MLP neurons of a small language model. Each row is named by its layer, matrix (gate and up: input weights) and neuron, and shows model dimensions 80-335. Each number is 128 + 32 x the weight over its row's rms, rounded and kept within 0 to 255. Numbers have three digits each. A neuron's up and down rows have the sign that makes its largest values positive.
After each neuron's rows, "fires on" lists the tokens most often at its 100 highest values on Wikipedia text that the model never trained on. A number after a token or word is its count.

L2.gate599:216169150135132157075111153115104127161080160133137120143122147147116105149137134118182137168110057185124123107104134176154104136130094090103125136119100168129103105126150117131190142172123159116188142119102101147133141205054069175154101122123135095173138144139188166161153176118146131150067133107147103084105123098121099109144066131072161087111122156148071084134162115079179182074116121113112192154107138166120061148119126121132130173112100122167171164180129160128171136093053113124137119169100118116154123056128106118140165145140112119090126107108069175117202164159150169125074127120116102163146094046125134095185149149157123116100176112119119009156123178178113134192126119152136169161162137120102133112095086076110175115162175130085170130191155143065123164111079118
L2.up599:121106201131073128087137162181093076123117161145198139102145106141105121103099129154168105147073050137177121147146110150079177177118106113091162167181104098142165121156089121097158139103099133060120144098141153121129111165084115184130140177139094124223115152137166170097137137168112162063069117098140160102156149113104098106134084101064176120128060156133103129117158084107183128150098140130129113212125123156116111108168129102172108166113075131139150147145133207072138105044091056144149118136119136108123127119115069142101140114084112146124139172095108149145081230136198202096100158062109144139162111095144170101122185162108072116145174118143140120143118133195131172170118161133102136130159139092163127145145051113092143138168115151103176108145125132069125187136090103
fires on: "r" 25, " Or" 20, " Pri" 7, " Rec" 7, " Ed" 7

L2.gate335:085128067159123155113127125158146109110202143174129108104162106103167175136147164128126159096137121116155135168086141096160083164135131134141147140109140127091136158125119085094113134138145090179131141120162097148145134123149114139162190108135103174150125175136144115085127124146134117119096102088117123157141052152136132142133109143153194114111194101168115156077184106111132091124140094107189189150160101140096118138153085111120118127124141149134145185132154095120182106172134094214065142092130150120148093129147148157195163106128128089100141126186172101104147159192111146153139074106139098114127097117118170097075116134114174112118118091089121073113168140135143143097154134095075108168200165188126169091029116155155099103138182122191188227136128107118143076166153079
L2.up335:099098112138135132137135110148194116100156078123102082113132099143157163141154179161159140124091096135128074122126093091132073132164134133154128143136160148121128163121173140107107112191230085094071173130069098143165108192143110138071157137115127121147132064096134113128120077094141097117129198066086092096145109075123117139077095119141102094085146164101112099162144140102109112072105144137135165137125108089093106226079035165124098144133141113132113149094127175112186122159153141160197121086124153170144133074110096151136179097128119125107162153120171110143088194165115107150108078084090160102202130141151105069103106225143124090130082167151059095077189195112113134093111128172117127136126174148148148148088159086110141089115151154204152167166152115184172105162167108
fires on: " qu" 31, " Qu" 26, "qu" 23, "u" 12

L4.gate213:104093160176130108117152092096142120055090104192122144068142117093136132093150193086162148092099116143149154173131088114095181162111110140124149133214178073137163140153098155131104084114131125110093125115074144129178098109118157158169136122112086170154130164168192056141078077169156087112118143092164143209056163116127158109096168139158104162132105133108115157124137160103087109055086116171153092096150109119113121167101122181138135204127122134128184143106187108131137115172167147160146151164120110155027113118087118166088099118120105101154131155117117108134133112148146082107147140164159085174079107100100154142105135180170159156122138215131071146137145113135117115191134111121095166083075106172151158133091166085096090116136129144099169062161088150115144099139105114
L4.up213:090158094072110123093091187204177119133098082139187165098097107109142109145191098108133166092081112142162111119148135164086079210139123099128124125149155166123118088108118157137128106168127131167177127111172119098160078124130121083121102175122159219155130168124139109137107134139183078120107176148146128131107133095061167107122112122129191151165121170136143126076076107170082114146133093135159173152132116176145106109141153113149130064109132080146174098162100106114091180110117192143165079135153126185124143217136143104133121147130123159159075146096151134138168123095156204119152170112139113105077106127105151151122129140186099173156098063181084101148106157135148070134186102105108142122113140165115138083102145109126118108181169125213165139136114131138148113088147130
fires on: "ol" 22, "m" 14, "al" 9, "-y" 7, "ow" 7, "g" 5

L6.gate610:199118133145179128152146139134160117174105129167150119138138099104139174151158094161147144112107162126166101080145075069112088170054128149119234115148118116145144133168131108158110130158069169172131107118162106118144114123161164128172136117162146136096105099156134102140110169149080131149085098163087111223097142101170160134165131119077191066125117148063090182132099179055105193132154147071111054117105135074132155168183148181139116125124104187179152169134066185133131115128132134119120159122100104133112167105060172064084134161147131154131090119140082148153174144157097041144172078097169118120116151131092091196084114112129113118164149155151144080096143127073076118206164133076117095136168082142145110094157167122121150149134113100161146162111123123106150114112163116
L6.up610:156143138157156092161130154155164132116111150123155118165145157100128163170156096095112103119138106146151103100166078119155113130095100121129157150124110113063160123209185131178161121134078144203145061169218105130115132111114103065148129078132108115128168156084174111130169123164152143074118049110111157184111065109107137123156123145159135127116138136119112132121179159087140114158107140122148181088117168171144145166132120204123165102172134181190102085157098107112106135148172134178159128091148122141177157122065204103108109165175138138135147065095116163152158178108077130114123151085068144178081195185115082141132097125138107146070125134078157159086124129132123120179161163170169108138154123174190147118168113127112145144163146150153126120151092122161091108157159141
fires on: "at" 38, "ath" 13, "ne" 10, "ik" 6

L9.gate620:101169098185156121084141106132133150094187088166132090130120151138104113110120076066142117097144123110157101177141081056135122110163131121141114142128126163191111154143154122132158130080162152139138105055063125135106093036177091131172087111120111175118102136059137117072132144073105145142100109083117111161171164108184175168093089145100166148112120104091092126118145118154072142129135089117089129146127149063097102135124131164118136105092113077162169143092157082096081125171142161154169148173130098115103141107071143122140143078175174132098148143150148168117155117124178150143081136095083076155191102161157142132148075083127145099119199087088149102090138124105120101097134137149147166150099144101143104136070116135129101149089072104128126123136097079157127164133111110
L9.up620:131154139120127153148138106174162131171099138101187106104133171156177157155128142144122154128117098148159107170128150128144192131154088062145115111114130122135104096107139057114098091149132150111125072167139121070145148133131108161136173103194117125175146088140127146121120136120101122139089104056120134181156106077133141160133141157163082130112119109138119098080132163145072148089115157127157098059117162091073129142157117101143081165130094190109102054114123192100057165103124110096125207135124124114155113154089120095115092118082087150098117144123109111143158143096186125131080167119112109071148111099153171146169113128114092097073127079125110111096152151140117099187079120189123156157086076099146152176126109144152084124111170162170113132114102107129148172170107070
fires on: " " 94

L10.gate169:091078091109159143134152162197117129120136113058109149136164143163117152075112170067155109083062084141144162133156127141077043145093145200119137121174147113152092141208097093089143143157089179149145112110181095117127156112134108132163110168138076126121131146139152150170143170096145077165111163099123168144106180185136113164107127117154124128155139106091127158116068137151115142173161149114154094128195108138091155111129109121151131162177137182116104180121126155174133158116057143077162132173130121135125121130168061101176121108148142114128121101083138119077070170123105125102174104152166191173133143141135144124146059151163080132112112071156092176114085115150138142150157083191125143117086153088128155111149096161153154100185203145072110112152110110145142145119142088
L10.up169:086079180152090148087156152146082157135147115098107156104100115159128104031179121149122163106130112132125099131196133117119119159131125048150177114135115100168133081109068106105081150129123116135175078121115162102160083130134157141127134139129130141120115105114085139101120179173145118128127105089165124141154139085108123098110155122095159133149115142149120198166089108093172189155100154072143123084098148160116144128129191092203144079115088185105135118190142074127182114168088140123111118100113087121097101171128159163111117182125127148133066125112157194091127196111087147124162160105131089125080061091092155134192112095133184153157105071159168159082122131146156128132190152097143124044095140166143147121103108081123145095154109138116091145113097141144106145145147143
fires on: " and" 27, " |" 24, "," 15, "%" 7, " in" 4

L2.gate424:097123085051086175145204109134169148148128127107115111082117133116116178139136182102134097153154142139084130150122179116134129160132163139116096132191101081193161126114163120071112188218085110119118151097114142158172117104096113174163142112089137100137093150160128184173105128100127181117139130080100142106158122146147126110169153128148151077120146126051137110102140173149135161051127088195116126129096119139140073166187174146135089131098100101149109106117097131146105131106156143183131113152120159140185148076159098176100180118144162107105086103073147156133072196124120164143124116132136135168138120110098141125154160101078100098170118139102109112151129176143134120186131098071171149189135181103110090104099114147135080090153126132187192170090093115177119135084112078
L2.up424:103110061151119168158188106110125182129127115112114085137154184084099135185075150111202053186099111164075147105170177112125165213143138149095107160136133080164121154109074183133125137132142124080103153137078154146162125137123153123092123197147136073109119131099150210162092153153096115108130139092132128144126127144151146201166219064160067119083076152143151113082152144162134139093102165205184087107119112117132123135108126144185137215174093131153102112113137174170134173088173143170127139103105142101134144115128125132089179159080171125114087138128138186103114164091167160117100123078118105129145173203103140120159175111121128137073163135120139109105153111101177054147162125155082191146095154149139137108096168141139101162145139128147136157134162132159083101149104093
fires on: " th" 26, "ound" 19, "l" 14, "ear" 9, "r" 7

L9.gate47:085166147130108092151183114114113141168106170109108179212135111151097127105130124110153183147163118166138181080164124132120200181107137165159075080123115108165090140124151111113157082128057117099161114151152107146124095110176149112142059070172123092100152138137149121149089206114185078158147081125094100099169102124171070093110125122112121164094089143143101149107089146137143127121108105051147118107089183093159135145120148109082071104113039159157179121154057154139121086075099134144138178117116146172136127146070104121093094162147106162111127130107126126080143083100105062134149107094183085111136173123119092103121185153124129148163159116131214125147111176112121179192079099176114105125165077134170114086138105158108188122123119112131082159023149102101146141173139139
L9.up47:160148118165154136156101088103072166115174101117083135125041100083170123092179086131143056095120179122155122139129099088106152128113085167072137122090138241150149128123207135147161116115152146184219105117157131220163117155173132148098124099139102099119109146105125103170117126108079221113172115143128106084110090137071152157141120076121166177125176175092157106137149159168103173165129151184144155070134116148126156143167126108171136132097117136113152111133138138099099163107113137142149126129119147157069106103172144143096083158141120154104178131208132183140093097162132039136158122180083189140134119108142098112108134109166137152183121093182170137122051202176103135155124081162102121093145142111139127140115099138093137129159119141110090128133131119075129109144127185
fires on: "l" 19, "ak" 18, "at" 8, "ik" 7, "ok" 6, "am" 4

L9.gate473:145126139134123161159163147145155114119171073134132105116147145064197156090153110193147170096157129154133143160104081137142147079094139142148179114139162088085116164158075188158160102153083109111140115127156154128157107176143147088213121122130175159132122147155167161145116125162124125132140135143064103100116121185157160165104157150096104122194101122104133150131137128141103144106133087139137133176189119109074135150097176195198160134103181152097208115059087107150083123164143143094178073135093168157146132084069137176132158078185133085105137116127114112197152122155153149141123096095157139074119116120193129097134127109156151178071141166174136220137109158143115150140143128090150054116055156129125122058119102099159134150144172154125122134129164118127155115167136208
L9.up473:114124144171090120178109166134174110149161140126097125119120156127086126143118178123108109082142117184093057115193141186133151133087187127152079154135110096110114082122172119074107157185066146195150108105094109116073068121112113109128120131138133173146134186155063139122160131138135181148122135086123136063175120091150125131157185147166151095079180095133065166137118139151132103136105069114097113099157103133160211133121126138168122129100088157140110181140155187124084118160168125116152140137130178172139100115153131100123158093169080173046111144143165138168106126137103153125105122084093123112155136158100169121094129085148195140103103077068185105135150086109135117118149125106140147091141086129120164137144142124134142204147113157088157124094090126150109159078093155
fires on: " k" 36, " qu" 12, "orn" 7, " w" 6, "K" 6

L4.gate859:209177137126133134145160158058093115041180098095129183117142167123127092080087184147141103143153106115142158153123116139090098130134135145140151129169092125082123104146157105079092097140140072102113160138101120139126129065128138115168149101162149098180144170111163185131084129122140159125134121117095093168212123117158162102099127096179096051145140141103087138122140051133107093142082114096168132084132102147163098118183120140136084128145107184149123159061154111160098133116119124104137183145090107104103085158160171099137134112135075065138134026142124087144100181157112099153083136121133101095168089114071101149077103187130105127124085098117134071109165148162149109144199107127116074136203132172080126090133120080090123144113148101133144133134103125151156070157167090
L4.up859:112133155138133107117117128204160167110115089140145157184123144153138118078114097104140221076109159160079107108145127122150126186133139152131139123144109103121154112085171129113097102109156085123115149180152086130102098123123098146166097115130092111118079147085166135164174159090146080175089111067096157128157130177153103116111078110121141108113117096142021084127093108194122167083101117144155159143099143138110133176095090082201204084196107084123140120076137131098120134106161143192150119134130174137117096138127155197168165057080096070096134147196098146124180151128132122174155140151175123120114110136099142106138121168121154122090093152133129149085110134175133153108174101140131059116121132152138159146082154168132118100168146164151147103148170092073142132123149121
fires on: " Qu" 26, " qu" 23, " Gu" 20, "qu" 9, " Wh" 7, " gu" 6

L10.gate464:078117134119133157145157123132131145098163174152141105129116091135094142145225145035150120083097183179154070166027111126116123132127159119125101113141165110161119104132123164113086120115115160125130099106140136083127118121108100128161189153171167091044063121168084148165132150126153138139144146120142159134138133121175086184107166101164113127090084050125169113060105126066191093102080135157083123107176170154098131120101141126122106115068127145175152147146134131033118141124145134116116073163141090131094118159088138120145144122093142145137136090104114101062134203170103183094152111160155137102116142085142161106136147125173042145123157098125131131139146076163138207120109148128160206156110167127120180143127128119137161133071070156163107122134098060126148191142140186
L10.up464:092178180125099132126098193190176098145189139140064107148117146119170122116169098153145101134137079113161126093129121098144116110117118084173041166177153102136047112101126066140146151163107145083166144148117168086127129116154151118067152143077105118111121189086155138106124153101128079129070092126132113137106138127118148101115121130102176117146078175147149151086112158173101134192139125084115073045131184117132093131085140089126186135100135157174112084152103072175110046093046113107102101139067069175115102153109135159166112121188143065135149123178181146070110155113127137131167113134138129114150148126118153151118114136142091100057128064125093144115153123127155151111118173148143148125134113131107146154122136136119175154153155180132117151178110134161180120101092150
fires on: " of" 27, " at" 9, "qu" 8, " |" 6, "," 6, " for" 6

L4.gate584:110161170123114118105072109216172075123118141134107109129094152113151060142164080149106141091206165160161133094083095057175174108116149169171189073179122079153103135094125130121129164096084097092104054145153141143150132173112092168110134100108167133177165162117113121175175220062077135129095089074108100134174144116092141151188169142142175086130139136126114085149142096182119118131149138081168141180122119218150082082142131170157135117146116148138120148170117074200109091070154142162097116164169113181145125134153108137082158148157157156159136118134118122094139117134151138068130115132131120167104112147095139146122189150108129143129159150075144094139131228110101099167079166117139140131153088098128106111099121134138120161147107121124143160122151132119141193147099164
L4.up584:114143130151143139119088153119151061124205180151090138096071170127131060145107169170109171114162081209140122126186045142120161135074153121154110100150117170087145135149121100152165153102145134145163052077135144166122122118119057191132119141117084076106144103110181143101148174201089127134090123113112118143104085120114156104127160151131157089164166105111065087148143082128112117128086119068109126082108144142126113162141148128142113131119119057106134106166134113191132087088118147111193124158087132091202135222105129129133114092165188111174115129093163128132081169166121109097150150143120161144121106107146128115126146123190125159114097217114133095111195158067096131184129136081062096155157092138087104096147146144101143132124152131125128141170141110120173113114100096
fires on: " such" 24, "t" 15, "on" 7, "ra" 6, " prot" 6, "all" 5

L4.gate1016:079105163113156030118129105072094059124163147116119122085190088136106089145137094135110121103142107148166153115064101172200150112143055135119135150105153142136138120092107125093141095124147096096098150087176109112119089104094176105119079096137131136151138073099160123118090177129173136114150094100063071125138126115095116110104108041132138133051163111071144129118214097127114123102123111161113129095143128079115095154130090111127135111165141183134156158130166103103126078148186107124111115086117142097114105122123144136153109089124088136140145147077123118143130148123105104094143083178137038214166148092132107099124168148105169101079117105175136144114114140127143163121166191132122103179129176132095118122178059109106139088156138105152105095128105119141212155156115146
L4.up1016:217073160137127074117122079094086105065131157151129114111193122111102105166147123144120145159122142137142157119110185106173161122109073086176155095122135113146160164101146116105122085175116062135103146113133128133095125086185103118100174134169116093082130126185140091144069139108179123172134140125079142099131091105151146112129093075138177159127106047040188112119149091141112175086169175158110163133106141152118106148164119067154156121130144152114105189149098140145178139108190116133095083129170168121181111131110172101132107136122165079130157078051164095153148138127133151160114086129145122196171102133187108145125127043057096095105087106184138118106153075124141112133120152165137074181112063082043113122150162119137140117143146069142120082163059127145164115145130117
fires on: ":" 15, "ong" 9, "ap" 8, "rom" 8, " over" 6, "born" 6

L9.gate18:044112143110130130109155165127146126197107129153192121115139136142125128079122154120144151080091147089133113154054177122121046144168138116110145102111094143088070072163182109156126136180163139111173097117148083126131161103143041120163128146115137127115115202050159094118115143147112188138193114098130141097097100109118129123161100100136166163141080130121083161093105089105144128159138131116111139080149148089110096086080096139096098134181136178132085096136160106144172204133155199144205071092116174166122151147179098143135134161133110148140146146154134157115152164138099116069114234103124164077199084114126186099130078104100123078085120170127069125115135118166114179084115123151069147140140105111119128110122205125161148067201125130110128155167146164079123106116115130
L9.up18:088111159133116139155140136163109123164144089115118141147180111120139098097099148149115140129152154102133156192060194144198150115145152097127184113136065095152113062191164134138071048108165138118142138127123137145149143131157081109160119138119108098097086162159160167173178165123113056125156166166151086158094209087103119078090171107037123170151074132141154174146145136076120132160162149112120077089120147106160125051087086154124134115186157188088110145131117122118161114141174096140116062091085091153157147093131110190158147144155116103092048161164158178183173201097106076139148103129083079057163129194153095097161109089117168123101162110120084128155118168167075218134130100111077108143140104097104045159167132126150136101128135144103136134108135155142113122172157134
fires on: " for" 24, "," 18, " with" 7, "ver" 7, " after" 5

L9.gate368:123128150066127156130167189167123128153160143110131108166115095155071133120147146129137146028163121144110155191082113138110091093130085139166174113134127132133103192166123120102115169079135166139110139125060150119105112072113032190164115136134146155089148183164107058123064093198095155125100087093113117115173125161065144164097129136176094131190148145102181139119125175146133116135177124126149071187143123111173144162122106114160100195086180141107184097113105119082156132208075107157155213182119147117114121130101113140130101124104141097120144115150178132144218118158127159112073111173115141152140187147149151169086154124118116103151125125142094126063128146153095098127129143112072120117118141164083110137167117189116132127187164063140097137096102151096077137098098114
L9.up368:135143097146104111167061144140150114070169117104139103146111162090113066116089160167131121132155090161140159159105161111137118163112092146165175118127056140107107151152118098178132150143139115149136142121169126210133142139166139128133169130103115147123128113144057075192098111060139140156142077212175140073139113117043129116060195166113183136099190190126102135207122090181126150134098069093081163117125150106117126137109123138186129131111157123137194178126140123218126129132166098085095131109058118138072117162089141139126128146139148146120138170141141153136149167120164074177165111123168148144112139099144088150132139203104136145097163103135099122109125114132126094155105149114123201122174137111124155130145178124103116089132164100128093116122095138135172184136119094
fires on: " leg" 15, " organ" 13, "ourn" 12, "gan" 7, "ran" 6

L4.gate363:149149164145091105163139122118175162077152081125179134116138139141111106135128142117130144135147108121118078166127151079103142185117136104120115087115174117189086191102129098094110153113136124095109161180166096214124095092116177133134106148083102115125157149060146122157095150164153154136174099096119158135120084175127076141060119161100037106108112129081061143143083123142149115119083140082125099061129104185110137126127164071178131120151179115083160188131076158148122118116134163138072100115090090108125143084156113127126154127110101085153190143130123137104100129091144134155157121128123148144108098099058134169204184184148116062117164145144145146142104071135087132178117107136097112136153108216132107125099151156087115073142118147113172112114192132137114076158065091
L4.up363:170155118134124098119104131121163134090137123122133158112086156095102109116164138134096152119119131104157083170119193112062172175114092124140122122118180060169073164096137139091096124154148153110136110160121076178138102072158178115103104104072135111129165143115101120193119150104169143151155169132120172154138105155176065150089082168156086107091109185164065183149100111147079121147148115079161117067090108182098105140112218137177126186111124139118147187154092176110087159154149130106092124082096079128132173114158102099141134107166140098148190144142094099053135126138119130136182108145072108129080152144057121119179197111133162142094159118159174093165101140130110104174146133150085119101146102196130111139091127153101155091052115115116151135133122122164126059177146145
fires on: " He" 35, " there" 19, "re" 11, "we" 9, "ere" 7, "ru" 6

L6.gate873:152039075111167161160183156118142167115135126143084194158150190154106092089132117138073155129154127149088136092152053076088173143118161127103139180134119148127158056087113138150136078171135146130208141146125159110163085063155162100123115165129053157140130159156122159191118076097134168121171075122164149092115098096144138065143100104109118160112095142119117138125121073121106140084112116147097123127145137112105150080055096121092103122111116105115183133155101133121150102126202116107202097131153143096084093095123137143120126127080101134115127165047128112154133115085161103095106146136221097154136109104154183172099157136116119165087127147126135152128103131084137110144142237137175106116144101222111203174088124154130160084105124121119115120120195085149133141149171129
L6.up873:090123096132159121168150116117102143118139115174136161100078150203141095063138154155177165169101117147122137075129145117159076132204144146054191139125140126109134141143154078196133072123150119101160103145130137164185042128072201080084093171172116170197157143085076096135167107098096117095154104102165094082093099120177142078110143118159127191137133125115157145029176157186174096073161115153152079117110118139098080085123162132149164153115152203083176115148149104108086092165161178178169109128154094149102183112172125201138091095167133102166130124172155140109201105150130154107086110102133104153088087150114140092122115164132155126131149163126131170124109181101168104139113138080130165117134136179085143136137118069084159117108101157126117146117171104158109069086166151
fires on: "ang" 22, "u" 13, "es" 11, "ow" 8, "al" 5

L9.gate367:166121124112111099109160137164106137115085136182134136115104073166131157231124153095161167082135128120121117131141160097070088153188092077156103161119096124142089113127129154133084164150163152179128121061166114142149139140188105074201118101162061135102095157063135061124138097117118116081134115122177123155077135140150128106145027111123112137098116150149136146141130132125129176125090138076139105158146135173108116157181159099089198133177144094097139111093140109089122142176123150141115111165083123148140098112114155160110172144103112159110153145154105122111162084150173154088137100087097146119128091099106134161061148106082114152057114095096149136079129130113181111144174148150190131095118149132169128130124084147131090174054172126172168111106121111120098149151142088
L9.up367:153110142159094180137104123120129159102112107134132167100140149128142118112149191137143198094134121061132100146215135131136131107173116152093097148115129048078118110134108140090098174147197147144132139184117131123157135114117128141112142122231128144126083146169121103141135119117143164076105082130173074152095149202120110107115151167119100079122104173067169167135105171149111122063123083094162105096096101066041135163141120142138099193123130133138051095150129079154127155069114153127132128179189137111147136135164179097155114082158212084107153125097157079158098158149166193162139117158127161098108111135131144125123143161139111125152108087060120083104131095103123108084142128153154187095150090146098174178095111148163072120140167121093154121114119147212091086179135110
fires on: " " 86, "u" 11

L4.gate419:184149141138130130077144184115080146126122052146133153126156101120104098157105093129091158120117112167119147192091088111100155109182080096102135126101165156143164113100141122102109098106081104062134142091133141127166117126099072202110192218098135135116136157155119146179121093115155090139136126140107095122132114100083111175137173092069159149141143082126122093098158093138185139145095082110128106118187149151111170106194132088127079052145146126118054140160177175160179127163104116137124106099142076116125140107134111108141138104159138185107122142126086093136145165073169110111192141126131147148102061146113146157137152091119172120133107199145057092150141116141161129093109091132056206106146089121128124131171110111135126085098127137146131091162133105130120166171151111
L4.up419:177151129095092117097157178127089110123129087124135094173083089078131128174085112117102143095153057118163161125094120065073137137174086087094093121064193169179104128109109146131126092115091141085127131141144141109124172102142128193154172137132156153104159084139124147158141132140135108072102127140100144090060144179171133153111110089137127133153111076106139041077132143185135108107092086126197065128127134090138165122113122105141132076151168090138066178129108129121140139178135209161102063112146106135127154118209131106107106124085108138123082097114125078115099122124123146160130123120136167136113109133096130068164162186079107124212135148151121149159089116077157103133059081094084160179128167123132129056141108097097148141031154175127133154138115133117122077114108129
fires on: "istory" 13, "\n\n" 11, "ility" 9, "ation" 9, " history" 8, "otes" 8

L9.gate310:089124098193191151130144128044117086126135114136086112137143137126139183111126133179171154120137101082088129190068123119155156140162063101124091128124188153179102108154109171128133077168098120067129127177114142161110138065118093145087072128142151096170109154125108133118090142097103176126109153150138108074125141137163158151164107154149104192122130107127037118159158126119103100135118102160138118033084198133123092133150087164129173208135097120162113104100104093209114160114139103198126086094155112192131170157129112131099160098123157146143076121157138174118162134191138158075125092135142111138112155141156128178175104154139095140149095142103171153140091157165159147150125132121143127173155107081111133175104102145157110191176130122116154044155161177139105169120126122
L9.up310:074150079127168118126140142122084133085138196099119133166136171149160087122158149135104177108143101177061103178122130147167110141157117144117068113129111136164118104151163103092064034117149107148144117131113130134141147124160171152181085146148152107140094181086115131158104169092123186032118121143127111121096131141143068104182163165154129121100039128161100168203151127093108136099155101183110120015155188143114174083164079152165104140096139146147159050136103162061179170105097064100135075086088089131206177145140117136155095108112137122192086115111125135131128175123122142135147139094159060148118072134155152132126097109138143185108104124128148113103158149121100098183111138116161141149123144105169115081134179113158052149147145188131163124166086119097155122132195115
fires on: "," 87, " with" 6

L4.gate48:119097109073129135138157145117107165112123132123061142107109120150116086143099159114132155109145160085117143164108039123103154167147142148140129122140129184171148118076147091127096099156137126138172178103097149136115119118122144134193135074167099102143133166094147092179125172168112119146149174121138100126113114101116110102137154137047122096138082164095164091143111102123125101134091094101166106180134150150112196142174183132154095166175153149137170189134132081102167142121135153148086108157173157131113125078179183100057117114096078138175163087137133146150079176176134130122123126174130140071177115145132182158141096249053161150120044107129145152117121094072111130195135181105093149127148129111154177179202125092077112086088153146171100088097095115134104159163108107
L4.up48:126106119177107082112121117097096133123173164122119165131115111140114118145141113131149138093090072118106128105113105107049135120103172148099102116135096151152108096082130115104153171139115143120165185107054108175120184117079137139122147109182090128139143113146145086107084141116131168129154151104097133079124211145110116063111059098103093126092088088124147097134119127129136142136101102086185152173085112198184114094139145152181112140159124114088150129066113119101192156088172124171125145153125153151109131116140107149119122125103061166114179144099160110109135150162101078109094094207115101082181143112117125091144120152173128092107069126085194152175061161085155104176087134102148145126174167113123126141145051120125130099084172129140018122144115095160151195128135134
fires on: "k" 17, "y" 14, "ol" 14, " as" 8, "ham" 5

L4.gate39:097095150116112107127154170093078130114156205142142105144117147144135138207111171121094115111137127162105130197133139091139126120162112142087153134191128155141121180102113101086116080178103098187086171149146107155131071098094058081107133088136082097123187128099167103185105139158071111169164130148132099146074117095095089144126139153164149104126115075142139134100147087075181076126092183152119106121139140124057094100192112118187183146120056167162092142094135120146161139108108101123151096112117179144181175109162098107180167169090132160177143132133180153116168149101128093133151050093077091104108096106153203147125108083169088153175109115166145101130141146118110172138106122080144154139138100160109113215138140133168130069141194109115069143107114121089156125181164134
L4.up39:114166090115141115139159097131119096094112084133076146132093157145083116097130095129135146163124104137153125199137128113146091118106117088087058168141115175106121147162123127100143083151122098121042124114117093088136114138178149120138134138085114154119133127138171204187117134095118148141075104141125124093087118104085129121047125099130125109161158102136103104119076122129090146057187149116142032164073143122093102205112145170137136130146117120148178071117172092063165092127202132120126127153123124125102185092155084137084152094124072098172130180157126162184148158094134100129115137124133070132160117115125168228131112139132103129151101139167123142067172101157110129111089109144126071148142115149172131105178116119166141115190143134122103176109128143127157088133147093
fires on: "our" 18, "ong" 16, "ak" 14, "all" 10, "ant" 9

L9.gate39:104110154134140156134104173110169166154158187138161158081158148091103079110125110159163112065139138125104129107146165055149156134114130139129117086111143165086104131108148155108124132128126124151184087133136108085075095176102108095160114153117087112070128116199134164121157133037104061151103121143115116219086198137085163088091072129178131115183157203128165084154111164156084163130072128131106124101120210117120135107134086101096118122127085064141078095100142113073124151215150143096095154135109062148181065173112131138111103109138123123108132131214113106117155117135128188036128149115118153132184158103136152140084177195121133159110154136087112074052111155160122103149152114122135127103085127134099133116101092205134142111112135119252132087156079169170134111092053122
L9.up39:093146148118122194117105157066113201160108104173152144098139143126136120110105132140107064143112144112158112130141105108142063117136126123117135078159094130134108176140110145121099160198120127127064093124075162145117133126081100154130180103089175196067108135088098090183124108076183167137119149107129170107130114148128114154112097150113158136097088166154165133160093204115133171081134037151136122153129181067115103094183102158161135088147125126161087106087155105102093117173124119129101100105238094100146115147138114087149115142129125083088154085196108141117147168149130128090133129097175151081154148173146142164143164162144116097145148096148093165107130128099099134142169130164150223170135121169126110140145083150120086073109077095110144089167124158116067090128112179
fires on: " in" 26, "." 18, " ad" 7, " " 5, "per" 4, " de" 4

L4.gate914:114127114166090149172159041130141083144120192167169157131138129150133117114118113150151132053065148165098186164151137131091149151147108084143079116167178168111109081091115156136144108109188150160192143089116124141163157118109180175131145114063144093106125143084107079147064063095108121188100114111084136113086149165157067108130133115093122099141135096152118107142133128104163141142116100045159093162047120165036142139151152099077178118108113113157189132160119130136078121115179148106105158128154129080097114097128153116168138140152112080129140108141174135107123120150135135112119204135150122100123128107080083138153114131118174092156087132133128099150125159159084196063175051138095145115168144123169163163102142116107113126116121133161128060068137130169117110102102146
L4.up914:150143090127095203110100111138128142163144164160085160143103129069121136163064121125121150142146117089144125156093139113128104114153172075148119160163041081052162119091025058070098215122100094109138100138106100155106154105142136117126133142101105091140130161071144130179114148107160120148172133108097148111111134112102127129110077155102181092129167135148089133167129138085117134109153140119131151140121148155130143094167115129116205116130116160195139159126064084126153101164122108156157141121105095113148129113108101101189163106139156098177135103135104168122133149101111145117071127171171127191098132114136115128119219125138128139154105142125133184123114128151104165111124130127090072129180136115170143149112164120066244172166129144097070110066110122138168144108160149
fires on: "m" 26, "og" 9, "ing" 9, "u" 8, " =\n\n" 5, "ep" 5

L9.gate417:208146154110135127126149083119128077059123196149099121173099117098120135120069153152121115210107101114133096129112148158113146116151119117146105141110083086105118133101160116075113116134188106174116111136099094111146101094167119145116167171158175146148096159106097071092172171133151098144124192123132091191153094127133139157133121080154195121117110163129053101127148155124125148101141140156166175160168159116123119089119152091137132086114139158117085148082036129197169118128096160109157075148145145040134143175150110130103165116106128093110103095119127142196184170143074106201111134097177097101118128149080096152100114132118137128120148104159075173151072149125146137138142104105089168140082139155150150161153134125105152068068098116127194149083152107101119147152110134
L9.up417:117127139132094155135161153118105136129093178144147105093138083160140145082115163114101148171128172165083154130126169091109147106205105137128115155198119058097114134115168158127118146093154127098126081150123044091143106087179122080166158155128125085152152163127113130149136085142103085070142134091132162137170048143102179135172087134070142113115199137141077143078105126113175138188109122117108149112136163159175126143103078107126117109130063113159166141131127162099143182181091112132067125173118149130177117132124112140145106200106137084104117084187114165155145126168146171181100178193105135146155074071151140067084070109121109119069107124108122110087106112147175125110122118098117115071122158170117126064101142117140156115105155135171140142085116167151153152097108084
fires on: " t" 34, " w" 10, "ies" 5, "e" 5